From a checkpoint of a small transformer trained on Wikipedia: vocabulary 2659.
MLP neurons of a small language model. Each row is named by its layer, matrix (up: input weights; down: output weights) and neuron, and shows model dimensions 96-191. Each number is 128 + 24 x the weight over its row's rms, rounded and kept within 0 to 255. Numbers have three digits each.
After each neuron's rows, "fires after" lists the tokens most often just before its 100 highest values on Wikipedia text that the model never trained on. A number after a token or word is its count.

L14.up957:128133138157179075124158074065089150111124141093118153153102082133115117107154117121152120116144109137115118144108146128154161141134111107148104103137140136129120098144116103151174128105132155106105121129152113106154151101092131154136102154139127127142125151170147174103114088162117142108
L14.down957:158147088096120120142118134126102076165154157111102102105151071175108126081138123168147150129138098114146117121157147110110106126096141147177141122095107181081109141108164120122141116136145152103143137136136182158108138137083114135123142079096146152111117132115160126126130121149105103124
fires after: "0" 29, "1" 19, "9" 11, " cons" 6, "°" 6

L14.up395:121115117115169131155140146119097125086105137124176127142144161135136153149144142075120123115108133102125125168097129118143115131102117135144101141105105098107143172103154116156074171144150097126117072141142165071126159110138107158143141105172128110127122152093103121152122136137104149130
L14.down395:098091111120115125108129116143187143075132137107143154147164144142142162102113151098171146103148127135122117090133112164133085125100149149087122119159097132102130169130119168108153129121140117131120114122120120110121126115147119149091124144115113098140105131169138107155117122189118101161
fires after: " " 25, "S" 12, " F" 8, "1" 6, " S" 5, " Sc" 5

L14.up180:134131121122129128158134114134169122091137133120122134099135160101134139102184157109140093141109097104138102128121140173120160082114127172144122138104094058123121175107126133103081138084154094113133139145101157164071128141091150131109142127130154109147139123152094117114132135123110155116
L14.down180:164104100150135113140097151163130161155100138135091128128121129164125130135117146122158125137124146131131142112099106166147095141115098128125119107122168134129144150124119157096149100150163111108091177104209126136134173141117108134079143113157127099148130126113174140147141153161114084121
fires after: " R" 14, " L" 12, "S" 10, " P" 7, " Sc" 6, " Lab" 6

L4.up334:125100126132108130108152106130135121120122086133114116188101118118122125093148191095147153103115094131123129130119137146145157120142119115189153148146174132124163100165159124111087124131130136159139099131133091159131149134165115140132112123122112131138140129091114138106151082088107188161
L4.down334:073142093117124098114105135151128126140158156113136136133112176144123132089115153135104107161101130141110074137153144092075101166131092109094128073132126105150127132132148150161083136146158126098132096144098164134114123115142107153112180130135128187176111148121123135165142142125114111103
fires after: " an" 14, " A" 14, " part" 9, " pro" 7, " Pol" 6, " a" 5

L5.up310:129184119131110113146133101112143139109138115145106112200149108130122143119168203123133133151168147163107120155069162129075125097147088101171130144143104111126120119121092116131124114139151141110103127108107175162129087103106175128126154191090137116108142121140164153145114159131129118144
L5.down310:185132106122119117114120089122143118141107133122112121153145155165153140106171141132128182137142062131107114099108125109159154133110102153125158156153168153101140093088127104132126149122123097067111117136120109088122085143129108100103159127120121154158145095128131169119121128163159132120
fires after: " M" 45, " m" 7, "r" 5, "or" 5

L5.up200:133166116157165132125114129135119106133112140133170156136125119142126126144161114116117142158127144132141123149094083168113083102138141130146121180100176177143165136127135086143144157135158104114122152087094164148131138121111113094108175116099127073139111154134138140085131123163145134123
L5.down200:098106164149116113144165160081133117115139154121167156151155150118138143122124117125105129103146132120132145117141116146147123127123166127125140111168124126135123096130137114116111139119131108091128118119122144110156143108125136128131140125181122151147105146125161096158138120165119110129
fires after: " St" 17, " N" 13, " E" 10, " J" 7, " Gl" 6, " M" 5

L18.up670:111125099093155124125129096123156143118117107145135170151143123137113094152100087119131119113154113160171147098138144133097145095110132138089146145125128163137059112078126130116163116137145114111103093153130109136118102118145144097137159161114114120095116121103110147144154120116104139129
L18.down670:074166145103108101095135086161121131138113145123150071142130131137151154131098141103161130117139126118159123133145127108136099165060115124113147088114106155126140184118104122132100147117064148145125123141143130136167100055116102140121152080127165133109102157146152108107123154146168091095
fires after: " c" 26, "-" 13, "ig" 5, " un" 5, " ob" 4, " to" 4

L5.up553:127094136130127123106121159130113062145137126130157164115145127111117086106072145131128123130137118137130159148129126115114083137141120168120134104139114108103141166155121167103074098173144124122097113126114149106128128174115100119124146115131156118149106125123119076147107140178088093169
L5.down553:182133149165110129118110102119141126105139123163096132129161145091147121132093055128091146122079138141124130096139135112111187142080172119114126125114123125126147124105142113160127144104150161093127027077141126164118124108113106138126115140144146147155127127154102097163102127137143159164
fires after: " St" 21, " Br" 16, " e" 8, " J" 7, "j" 5, "er" 5

L14.up473:126104136172163090146086099162126067142143118162120134116115119109113160107166110143132131134130138151118191141152159133125147144133140140136173131119096093136154186117105096210172073154162138116142117113193126139121140125118078116128128172117134181120129100121146119152162112154117161147
L14.down473:185121133127104104144151121101102158111131175137108121116182123128115148104107128160100144152121141132133119056133152188117137122112140096080119143141126102134101170097129156125117124149158147143166174168120150137095132109143120135162122122094114155092106161141122106117132110188124122124
fires after: " B" 15, " C" 13, " T" 13, " b" 7, " t" 5

L4.up274:128061126112173123150126112145197132115146161160087157082132126101147080130143190100149130130115125150114158131143165184152120159109122127163160166137148147112168122118129172126108130114092135131104123116108170140153122114120157114088121089134122134169114142105091102143163113107071122155
L4.down274:000123124138159130148118129112154157155113114160122133128148137137127084106081123079103067132133109137155144151089076134139170100091168120128115134111158087102099152113135147107094123147083090111153132140104132140142105151161141141128110193113130122107127175071127151145110128124163119151
fires after: " A" 14, " a" 14, " all" 13, "ab" 8, " T" 6

L18.up235:100123119179125115150117137128133090075104149128140102125142096155083153110122169105160127088119107140111144121116107160109148128140145112130123118130142121136142149102127152133147122098126137054145143116136177109112140116121138153071120131110141160154134128130152157121164122082084117119
L18.down235:217135117120164127134156126130071120139152096102108165089117139105127146138104123131088131147118112155135131124083122122149117130157076162136121129159105112104132127130102135135136127163113106163133173106131101125122092121106133150182143158119101155069117116132112141144132123128139158145
fires after: " B" 14, " Mont" 9, " Mc" 9, " H" 9, " K" 5, "on" 5

L9.up960:135090133122125118132141099162086133110128181151109144128137135112063176132124135097137172164132138145116140151114141119101148129123158160143152098104149151106074081123120126157160108136116160123166120115127109165112172144161091159095112108131137062138135130138136126117101125126176154107
L9.down960:121081208113129126106130125107178128136102141141170140142107142153140116133150125143138105086122119143094131113157099141111107168139193142143084099153081155083111099121141099124096165123121114130096131112109134130111143167104125127124139079131146154068141120128090120133147101105120085097
fires after: "0" 19, " C" 11, " c" 10, "2" 9, " H" 8

L5.up518:130125113123131111174102102124121132128110133125138065157097168154123155048148142146080165145107185166105083099102108120118133139113106062188111108108153107107135142162142105136173094129158155117096120132102150149117104119101157136122096171129136132143128133133070108150121128152131110142
L5.down518:194169103132084132134149118124160118125099113103131137154136181147158178105112151112146156123158140099170078152106150134117187110124091142137159144121126123092124120083116132119079122118131128134107134141095125120142121144124127157133145149101129105124145110111142080114065128171093119105
fires after: " M" 28, " m" 21, " w" 11, " N" 7, " min" 6, " acc" 6

L14.up415:128117133117114155083140081111111178124113110135141109119155124129139098152141126129128131115137151135123108109110140131087160182122105138139116077153125130178121111105168105148145120136089142128114161105110093097139131135152168150142132114126127138121138115147115143211082142107103106169
L14.down415:102124120152105112124162143099113111136122095073154166089114126097106054149129132133167181125140115135166104179139106079121106166121133139136142120153106105133180109161134128157116142137151125131162128171131131156147121115145119126120098148124144137087120158167156146107117145098122080148
fires after: "0" 13, "1" 13, " s" 10, "8" 8, " resp" 5, " in" 5

L9.up720:127112120118123141131151124142146137138138149099112163104176136123111107119117156091137091118125133114142145151128120109166150135106158088124143124115124169104128104091136126090111088138122165132105116104118077123117160138133118096129118163163109103159183120130134101148128140127157142151
L9.down720:177092169134104162119162139114145164104092149136126107120132086111121105150104147150121080115079107125128140196144116108157157147138106125167091131143159116127155162121147122171119153148133134095103130136134148125129106091147139108114135154131145116102148134154151146103111104111110143117
fires after: " H" 14, " W" 13, " F" 8, "TC" 7, " h" 6, " w" 5

L14.up801:129100139161150078138102120085147136115127123137099144098129074114153102135159076137133162131162096152157113142137091122126158144127110123142121140165139083120116161147125131161174093104143100123120122151149175121125155138103131144137101094112165113144133141154206157061136139112147109119
L14.down801:107150119154148080146160097129060115186120153130129093103136099151134123092120112124107147161117078086139135113142140125114107140103153096161130136130178139117122134119130154147217087132143134130141147118113140148093140111102143139161134116140129120103124157104116117145159132146133134106
fires after: " T" 15, " t" 14, " app" 12, " c" 7, " C" 5, "C" 5

L8.up137:138093142138152142109117136146102110130151073137148109114086111119084162159156108140179165104106136101170113086121131126116130129168150116160087143127169106133159147136104137131124114111124092153108111124122188150097100134141100150129142147161113110094134142141107132113133132136086125165
L8.down137:177116123109109078125141115112108085124113129156110103143133126111107132133131138152135131146138084153144130156124111168123115159125107167096108131117107122131121126085125151147095142104113158106122136163148119105107174168099135139115161131144150158116120126128108101180154096149150098125
fires after: " S" 31, " T" 13, " ex" 9, "S" 5

L9.up902:128133130152147127132088113114115161103128091106138157094137106067064122115085165077141112127163125097167129166098111119106145166161143106126114136115114171119126109146145166096129135113104135124128114122125155113140081131140101123159112135171141153107127116100129110155121124107125154125
L9.down902:145114103093165144157153151164124146154085132146141139121136087150107106099137123101153128088103112137161146143148138139123128146124082155155105161125169127108159128144157114165123150151153110087093116137109167115198126106118137081091128119120138122159141158161153186134131105176125138170
fires after: " c" 13, "1" 12, "2" 11, "TC" 8, " W" 7

L10.up750:126109111061145148125146068128168097099117122141103155108095152109112126102133134136126134132118120159147108163168160132145178106166129122164091127133168106133097153136129137125112125105136143120128137111153191085102146147158060148122125143137143107085111101113138141104110175092115160120
L10.down750:153132170135103144115113130167142129145127141140138151148087145172114137098135124131147152138140115151143101148136104076125156148135142126108136084095105135088119133122143133110113139124100153159104155115134118156135121143144139157160129137174112137079086138141120119124138135138147164175
fires after: " f" 36, " F" 14, " R" 9, "in" 8, " W" 6

L8.up518:133139117128182098153121154145126170140141095122162135144122121104142150136128149130141126131099125098117140104110122166083105127120114148158136205139085143111138137099146133108111100117103098171095136123145124150114101136099080145158130163171132139116161123129107113155151143149076112136
L8.down518:142111112111155110153150121123081099147127104138149106101121157111119152096103108132166103076155101167107147114108117172148118154136115105144104137109110103112135067109118148171146137095128149121059117130165117094139185131116136093162090111103086109124137156136118147094169150154134147105
fires after: " T" 27, " t" 15, " p" 10, " M" 8, " ex" 6, "T" 5

L5.up460:133147116105105116135111163112128075145127132148171091141119097152125193116149158120108099138126117115129121108102129115121112162122104117135141139118146148137123121108125101152133110100146137092100093139068129143129088120043124153091153162144128138133138124154137103159130152152100068140
L5.down460:175144120114083046137119099113137112169109127139111144129139124147140121155128120103141146123106095120153101146110129130092138133126139104141115115158150111095111122091117118154118123113134093076152119147154127125128082133089094118122109171075102087158165128142166108118118107167138106131
fires after: " J" 30, " H" 9, "J" 7, " M" 7, " Mar" 7, " h" 6

L8.up480:128133130123144128163136126134105091150127118131135165136159133149125180117142126102140179129098137059117145072129113144164124127132138135177126116133158113122159123123107142152134122092111074125168148117096154126118106114110053127135147126164136143119119135123048131159131131142145148149
L8.down480:211109141092106073143108144086139097137109142113098132100101184106100132126140124180140136117168099154126129121118122177091108139163104128119120134143113163098135152135138124144138105124127148192120137107166117116128179109101100104117143163131144131119101105098143129171154153148115097127
fires after: " T" 19, " p" 15, " S" 14, " L" 12, " s" 10, " |" 8

L5.up259:133128156107150077119139135116144145140153144122111099130121107115121150104127104153108155165161110141114100124174148082123099099081101110147118126134120097112148141115096096081137145070141114100096119169117119127147133113134142139105159141166105130139141151168135143133065150177126069161
L5.down259:136128118101092146127089137162146132181100123125135157155148124185128156107117138121134126155127113143126078114128155127126157148159085125136139171145136141112138120087122140182109141107078127150111109142126153126157088122089137102111111131130108123193134134115134161126147076113157114116
fires after: " M" 61, " m" 16, "M" 10

L10.up1:130154120095096130187125078121126102114144147136139157126096131134119112170130105122106090138107140108111106122155119097142138136171152117075076145123156104117124113107122129144151140130090124128156061107136143130135126130159102142078106176161104165084128122081153159118078137124126103081
L10.down1:064094133132128148122120131118094094157129093131154156146093144121098139139111141122115197127125132110119075103105129118132125180152127115143141141095087105113124151128133132121142086123124135095077080142089133154132113124172172112139120117131095113127116152155101127135112179104097123135
fires after: " ex" 15, "in" 10, " w" 9, " f" 9, " F" 8, "f" 6

L3.up183:138141126134136117078147159161143099122103165129128133125119108120066120171150099160093107122134140120144135101107134150124127139121113133162118107129108147191104142112129140153207146132090117134106095131090167119118110120077148137125128170124090109123142099133098114121145117083135140116
L3.down183:108109090138063074141157138096121142088134121171121145164138144117110123157138123110151168123170135107132148147096156141080111131152153125116150075115137136099161124131108127172138164108210129132164115130123073190130141107119173140166131099145097106143159124145148142122144131146133104133
fires after: " gr" 12, " h" 12, " gu" 11, "gr" 9, " C" 8, " J" 5

L4.up272:121078128080111090136126143137127150130111167115112134138097114167111107108117111150127102142133131132129112128132096124143145104119127136132133168105084098143126118132143150142126116150110087101141105079104139134109145141150172154148178146138133139154121137204122091106145105156098135138
L4.down272:174162144128087072137116122147157107097082101123149103109108138132131118135148130114172099129154127149118167149102103119125128101123108086118121151168109151154117148153090143125138153109156158143132133181124123137113150070112100125143128125082148096130118128105094101094147127110114160135
fires after: " M" 21, " s" 16, " l" 7, " St" 5, "oll" 5

L5.up575:132106146122116148151108139124191120160151124159107077148083104083139105095106170122097144116088116161130153128125097103156105162113092118165138095142077117117139127096107122141165131117160117106087136109096128125139160131123147131110127091149122135150132129115164122116064142120123107117
L5.down575:142138140122127145116102150151144140155119107105153103148123125106132131122133118122133149079101143126123099101152156156089164138102156108136101128112181191093114140102102185121127169086161129136086077111139119110126153140136120189098133131115116138150151128095146156152123141160175100142
fires after: " T" 13, " wh" 10, " m" 10, "ig" 9, " y" 8, " M" 6

L4.up176:143117125143161128107113108132109101107157112175112161124118101125132095139135205155130108068113110133128136117140109144180124129119126130127163155140117103131155149103105145087162103149149075153128116111125109126119147144111146171146158144118087103155146149145122088144156095090112158099
L4.down176:082170170091143180111133132138135122111098109116157124137095174137111090134109143127099080118155117142100111117131060119106183094150139087139130156117141149137113150111109122199111156133096144120117138127126102135084109123157150117127159126115128113165114136108126136103125085169095170110
fires after: " an" 18, " K" 17, " w" 10, " a" 6, " se" 5, " W" 5

L4.up1009:136148126157102114125126172150143161132114106110112116169109052219165131097088109163091076109096105138123100088134103079083158094158126104127118160126176115142124096152131127090126153129111125144157143110154130129109186164165103140156137161135116118166115140157135109134128140130134144114
L4.down1009:229112156100138041135110160098112122104149135129117116097130140138132152148141111135169138087092109158113088129111124111134170109119120058118127162135109150106093133112118120135124119173145142127157135149137104140124145072139164119118159101156159102154138118131123095114113172159108167153
fires after: " l" 24, "oll" 6, " t" 6, " Al" 5, "ull" 5, " U" 5

L4.up832:141124128116134153127121136125101132136142168126112144142126088079144097126148143128128079141117086185088118087137131141185135145147123099154141128108136133142150099146125130125095121099171100124138090123131203145102157146105161150122075170150118152132112125114146130123128114099093145109
L4.down832:072148105147118136135100142137123150132102151128124082129164130118087097138139092120119079114109141172158132189114152141117124119145116141133143112115118144070109118123169150131119122155091129115142105182117085124138152121123123142095137113139162161118104143114099144132124126131143139116
fires after: " a" 23, " In" 11, "az" 7, " A" 6, "ag" 5

L10.up895:132156143137134100145109129153130163112123090103130118156138134136173104102085124141149147140098102118129102122129153131132120104108109125106137113111113107087161157102117129158161169142164119138145103058082140079129156145126099161126096181132133134100110137098092151162119126138117112134
L10.down895:081132080146097115090134126139146121133150129136145142125181159084107098148108108174103141106130184063108116153109117101152134110148105101132127082127098137085117133127126121142098132122133106109148135174127136149149127151141142102106166113093086154171121141103118102143109125109114120124
fires after: "1" 16, "em" 12, "0" 11, "9" 9, "2" 8, " re" 4

L5.up414:128127145144198111126129178125126087129147131126122075121114102125146130096085124152119128127157100071127134104129145121113105129074117143167139114134154116114118107175145098117126124115122117128104167191067121123161110119119135161096144142163139125161124118107127093158119186196097081153
L5.down414:115143170111101102091084125143165081125139119119103108121151159108151151113105113110124119151106168121118111137117134153133136146127098137100128128147116106119126133110091124182131145093117106143129093127128095185157105143158089149126072146122143090143118114109134148163121136140173104153
fires after: " sy" 12, " ar" 10, " y" 8, " m" 7, " t" 7, " r" 7

L14.up620:116138108164119144150166121139202128162124173136139145165114112160100124100088150104109125110148130075146114125140127102099160123059145137133177129129138103130119125141120111132167104082125111139073131119090151126129131097113127157141125125120109099127173144141171109126146145137136177122
L14.down620:099160122105100092087129108104100128145107148133128115143119125120119070149126131111107123152108089117156136093137105149134126116093106159126122136084144137108117140103116097115105121113082124089103148172099135151136194129141107110125100142143121171126121102106092141133116117147085111134
fires after: "9" 20, " ch" 15, "|---|---|---|---" 6, " c" 5, "en" 4, " w" 4

L10.up593:122138107085190128151131116130138137129136137121126132119139124109143120107144113133121138109136159160101134162146131152136132132165137139154085148143137140125118101129128137156110095135141154151124148068140086152127118132083133114184100194097101161074194091103107157111101129075110159121
L10.down593:122157147157089145105128068135130118128129133091148150108139165094151115126095143159134110130149144130121105140168082099118130147127123107120137098105090128130120110095129077088137139124068113124088158183102141160109099167157182141154132125146125142099105147118112126106106124142110146124
fires after: " f" 32, " g" 8, " pr" 6, " F" 6, " v" 5, "f" 4

L18.up333:112129123116135116127123084108112116073164137127141076136147134097137096086165171136165090107147139089142129051141154125174112131166134127091102123105123116108151124120125065110149138113138133127125167126116158128180100136123150146119127139123087158081152113137125107128091124117147114135
L18.down333:156131112132167120121164209164126129124126099137098144150150132139091152118073112099120137122098111142153154176161098103077134096104144160153108135136135158132140135164111159095086134105099122124148137121114092144087141100139154110128083128155147140136118110156172166141184115125126105145
fires after: " R" 19, " In" 16, " in" 11, " B" 6

L5.up146:133145132102161119114078100113111151128123094134141096121143136107104151139131193155115166156110148125130105119061144096131120128119117083165129162120162088172122142167123105102103102126146134106131139130099076125103091115130129133142129184113103117141150142128115135175102176140163130110
L5.down146:126135068165091098090121103184142140132109116091150146131120119132151171103119162096100155147120141126157121136143134097114142116092086122136147113154137128097122106093095134146132147108101136061103115146151133142146133152129160125129142149132122139146175135117157120125095112173098135139
fires after: " M" 18, " b" 12, " m" 12, " B" 10, "\n" 10, "F" 6

L5.up960:136129150125165115113127132107105083142130104123136082146154139083137178158117117101095087140108138146145121128115113108084137090086127127151094145118145091137132123155122097164135142129157162127113154170075124095112105098099136113143146139171124109150135125129142140125106149111126122105
L5.down960:135097083119121096103181165142119161077123107124141136140157142125139132143125133086140179141146122104118144119127135145134140137092093164147153083139113096116156122164140112138136130138115137137174099102152123118170095143145131160117109137118109077181143183132159119129093133141146115145
fires after: " J" 28, " B" 16, " gr" 9, " b" 7

L5.up632:127146120163098130115093122116162103160150104119140141152108125130103114128145130135167154124129111113125114113108127111127115137086127123094113135148109140130094180131167125136157180094148139115112100121066127190130175144109125123126144131117073146149145120145122113215105107172186095093
L5.down632:193158111145092130127152153154164106157099152148172137136138088177159090146150098118120133108117120128162091136117102166100153117142097102136098105112169104147088162113129145140147135112126102120106128137133144127164103156110149128139132142113099117166149097111158118139111115125128155108
fires after: " M" 37, " m" 8, "om" 4, " H" 4, " h" 4, "ur" 4

L14.up594:127142141078169123163156094141131111153102076059124118149111118121135114112127110074155155170104121161151135138153117116110114088142107171122107168130108115125104182185120146159165123154082083160149113162123135109102161135102152190158121086119147137125113105122084136107139148163109146157
L14.down594:141096115166149096133085128122151123125099110085119108179119153114152098138096135131201075160119099096137104152152134146121105172127124102126117186163111144114122123145142128132146101150097131158161161120093136116131116170162117113095128140170144127072112092143194137129130075137142147110
fires after: "0" 27, " c" 15, "9" 11, "–" 7, "1" 7

L18.up463:125176136093124130183132137116153080160141151147117130121152108101112114150152097120197155118121126107114151112147140106106075097132129105133138122119135144114127101100128133113143145109138143116109160142118165116137172130100157111091156165132109121120127144153135120142119100144141110137
L18.down463:143157125125156116127172103089074101089157077104156125115152133131147149118115158148136114118142140126157139159101122122141175100114121170133115134160149126150147114147123126087105133138134131090149119154143118144121084104144110131115066111151138189153108119120091127163118099147139178096
fires after: " B" 21, " T" 17, " P" 8, " K" 5, " F" 4, " b" 4

L4.up889:125144124122122130130126112131137126107132124156122141113132114134074158113095151157131121121131086091129163133122115113133134140106117120170189158165126135109152125115126118163118096142139135138161139103123058184155185137148158105153145097082073118104143103136141123143108108087161122092
L4.down889:000164105099143156104128133166145115107104110113138148110120191154134110106112170111072104130135141111082132109155124093119135138131157126131119129120117117099130155123119157124131175148105105121150100122117114120105140138155119083115156165123096128131127153135113126128136126128074128136
fires after: "0" 38, " a" 15, " Con" 9, "-" 7, " A" 7, " n" 5

L14.up917:131097149144149150069098121152120123109104178128117090125142089135092126098128128174137119110137156119165130112189136109153152104132122131084096075150064082112082131118137141083121057101110135125137149153158185112127108153106097133166096147111122119177107096115161157146156130139121131153
L14.down917:175154116150160109167150124116111181119127124144137129097152140100134098118147139142100136173130160099109121144116162131143115159148169144137131152139077138122100147142137127114151108123166138108154151141079136102165165106135121106147114132139146158087157138147165142089138081099116116096
fires after: " t" 21, " T" 15, "S" 12, " S" 6, " An" 4

L3.up193:143144130147141133094097159131110097081106136188156113138131122145128130134113094113122141121150149102131098129086139126092172149173140106130096131152130130124138121181138121208134147074110131161136144126081097103125136117157140149136108195092107124150160119130138138114103094128150120098
L3.down193:063108109139116182139171131132132128114152116145117150129085126114147123132119112091135130109133095138127157121108135137087115105122194074122090093099148098135110087127146142137160134147149164086146153144123133131101156100122158128146100154139142117141133146144088123105171115138148170123
fires after: " s" 18, " F" 9, " f" 6, " H" 6, " App" 6, " ob" 6

L4.up524:142122126142146174100071131150103082144142107126128115118075118120128145133140114158113091096148104108137082124121140103064073148113122089124127155177136113125093157101121099116180119120110137149150173124144142090140118143127115164149103075100109096187113102122159123165129173092099146154
L4.down524:180122165140139092141109139135117146139132126112133152114128108128156095155121100154156122167089154148117119116160133179075143127111136120121132143144111190151120150107146092134140148129161118174136160082131107131155140109111133130119140111130141095134159132160130112085156138175117156132
fires after: " con" 11, " U" 9, " r" 9, " n" 8, " t" 8, " gr" 7

L14.up358:125123132116136129165108091141121117151126113128106137098109159123114075130151136142133100116142087128137129127140136109130125134159110161167092131158129141166113174132155117101095140172114107122143118168123119075101125102126092151135145069131143153125143132124078092151113134141140086110
L14.down358:108101151153120130145116081135115139066131096092166134163125167138121106113126183153199177112150123135095124123119130137111099136125134144102126129151075089127144124164154149168142102125152120127156114093114131153132144137156095104112129123144123132113083171124166101127146144079138109148
fires after: "1" 26, " " 18, "0" 9, "isc" 4, "2" 4, "3" 4

L8.up978:130135112121165161146175184144111126172126100111210159103150128075109154128141113102109140144104104083129132104126117157175133137144154063147147107152168067111114151161092124105157124113177134121127138121117159160145131114174091124125150144091137123135141143144099131174151151168113135159
L8.down978:072076134115149111139149114123114102106144095125147160112114172166068167139117100135151087125142153142096123122139110145120115132139132154100140151092091122081185122152120139133119124079120125127157134116114122100139135130112108133129122142119161134092132126154158114145172115123129155149
fires after: " s" 25, " t" 12, " ac" 12, " S" 6, " O" 6, " ex" 6

L14.up256:122142114067137100095135139170118139107112170142153124160133145164114129064137136073125099108100111100113150128135123099111134110099136158131143090104135133140100107152090150145107069108099110161122128134102162127088140132143135130114143127166141121125154126159124151105166136099141099100
L14.down256:116158138114100104131135112092128124130097096091128156129145148108122123110132154134155113146122092123097151104154131144166093156150139167105121110094087100118113131170125146089134101131079147076100130115108103138125121134116108122118137122113094139087141119157181146143121089123101073134
fires after: " c" 36, "9" 18, " " 13, " H" 6, " a" 6, " C" 5

L10.up240:135102126106133103167103095124122193091115114108112157119134144155126125112143142103137153113126160084168162101130143169128147137130127101150148134092080135148132126066102094111129125160160096131126157101125161096146120127145100107126140122130139093110121131139106170157145144146098124085
L10.down240:150132135126120138109130126128152105159112133111144148137172109111098109115129083106087153134109134115155125160159147169074142154137147131113173071089157127104184134164130096154084124116155129132130127153149114160148142162123120095114102085142125121118065126086145147150098135192136143132
fires after: "1" 30, "2" 13, "0" 11, "9" 6, " e" 4

L5.up964:124125139084125128119108159143239179128115128100118179108135130120156131128126113150121119111162119167150129162138127119133141123113103111111110096146091113094082165072130134127162160124100116145104142072149128122129130141152123118113164152154134096100127103144196151120102115147130161147
L5.down964:092165131127142159135103145082150143188083160136124123151107148131096101124143153098123127122165115169134139109141093079128127152073114107139140133125116145122151113118145108167143115156122123160105120150109127113136157134117129101162132098151159137126119143113127157100118148150169118123
fires after: " c" 15, " En" 12, " C" 9, "-" 8, " ab" 7, " m" 6

L5.up982:140159155098157121144118117151124169104124156171089103148116167120136124153101140120131135117123129128147161148094120145125134128128121120157131132135123133153147148107119130118093171123173108117117156156143121133169130106157129121128162158139131190107105102125119158172113128128141109081
L5.down982:090098114122140173144068129149165121135149124132107104104141109136112134150157152091114107116104081105105111140119112143114100172138137116161151125137171164118149101109134187115163151094141126138127135123109085136133151123132159120135112128111101073148117096096134136114152086146117112092
fires after: " M" 25, " m" 10, " l" 8, "ib" 7, " inc" 6, " f" 5

L5.up536:131126131147160139160171159160116084132144133104143148120141074138142121143091102137105106148121134154164129145131121143175124144142130137182109148126157142106126156100120125139131111122142102116083106085151134097153120152095094121090190098111142134102131128147160098140159114144137129108
L5.down536:094056175130101089119142099111115139150108123148090178156163159111155114130102103145098106118125135115134128083156142096120127138069146111132123115152135123099147147093128139158147112113129113114177110140132120150141154161133078110095129115155136116103122160140144133147155092144166110159
fires after: " J" 24, " Br" 12, " St" 10, " ag" 7, " Je" 7, " br" 5

L3.up474:135155126117127141105110157106151084135120152134146152117143108126109096134126113129102109095180168186151149133114142134136131129120153128165144129128084177163122161117141128125137075115096111151105179149115175069089113124125127180155133137107119102116132145141128121091146102104164096109
L3.down474:149148119103106076131144132141118121128113107129076136179143120149147146163118149090143123081185124123129102118156119138163160131167107117135146051114105130124150096101136113143127109092151144126123106133132090123128162136118127163162126093142097102165155140139102137110144125131141156151
fires after: " A" 14, " ex" 14, " C" 10, "ot" 6, " gr" 6

L18.up619:109116127147170119106101121138121142134133112124141134138152141113123133145112100110136118140154123117106111141125161130129107155101123151089148124141137108145128134174133138151118098139100119127087096168147101063088127131127160138104153149164087170064103080111135138141136140128101089092
L18.down619:075150123078128118151127096127131146158109171164123107143137145114133107090130166156156134133112121159128140138135121127123142133148124137167109114144151142150102161121137099122130154132112112136134131077149164169126131128090096160115109136112162130156142136157114147099156138090115152160
fires after: "1" 17, "′" 17, "2" 8, " " 7, "3" 6, "aged" 5

L9.up230:138149113144124152124115122131102148141128125106146142126111111048098085132161182111133104144155127175115134110119153140117128097100133148124139091142107134168159163124131085126188104126139107141146112136151108180115116084128094117162148131135098197109109134091126089134125156087125138164
L9.down230:159097127125109114082147131144105128112100129139148137117107171166119120104143105117149102121148135125129122088171094125068142113114118110128107142150134153137139166109070152104104114111077108133144098120130145089109107124143092117165100113163087096089129125126135132148140071152171143097
fires after: " C" 16, " R" 9, " t" 8, " c" 7, " T" 7, " M" 5

L10.up275:136127133088166108123101142157118192144132125123143164111111092149086142122121112108149116128098130089139113133174080175132153156157152136192124079113148128148131125150164095116105152118174122115126136144139156104119098149086073137133174149087143131129102138096163141133148120177148104104
L10.down275:080119125130104117156117108163165127147133131117110135102150104142107143073118152134107095116165106178130125128120117135134115112087123124121142059112168104116125157133183104135101158107116147152141133111151148159094110147165115160149152150103117131102147122118098114150134092173135150165
fires after: "9" 18, "0" 12, " An" 10, "5" 9, "7" 5

L4.up643:128123127153070120156137117138152151137140125177136122158135125198173108098148169086144092117136093137119126123090103153142123146124115110117126155118157174155150136124119172092128111114133111122104098140078162113148139110145123127140096074126173148168111118122151107135149117061128126139
L4.down643:071113117121169132125123153120101134150113156137163123115121128150110125133104121126101078122136168139165143121097125140098163127108142102130131087086138144118121160112136153099087136111115123157158127154130149170110118158114144118132150129125149127174107136100118146121118123137141106133
fires after: " a" 38, " A" 20, " an" 5, "u" 5

L10.up424:121166127129111118142107104143143198093102155132117157144099085117102105136102139132148128078121136136119127154126148150128157113119117154137144124103125137125153207108135081122155149102103127110118112106090145142151132121152093152150117126140105169141133131127169113145154110130124109141
L10.down424:140155121110129078159102124146136140154103132125169087076133130115116116123107135138084155125114104108089142137138162149091132112156163134127125091102108123086137155152147124179117093134120144104186126132139167140130150143153143116117163152125140129113113130120144133111136117126131126130
fires after: "2" 25, "1" 24, "9" 22, "0" 8, "8" 5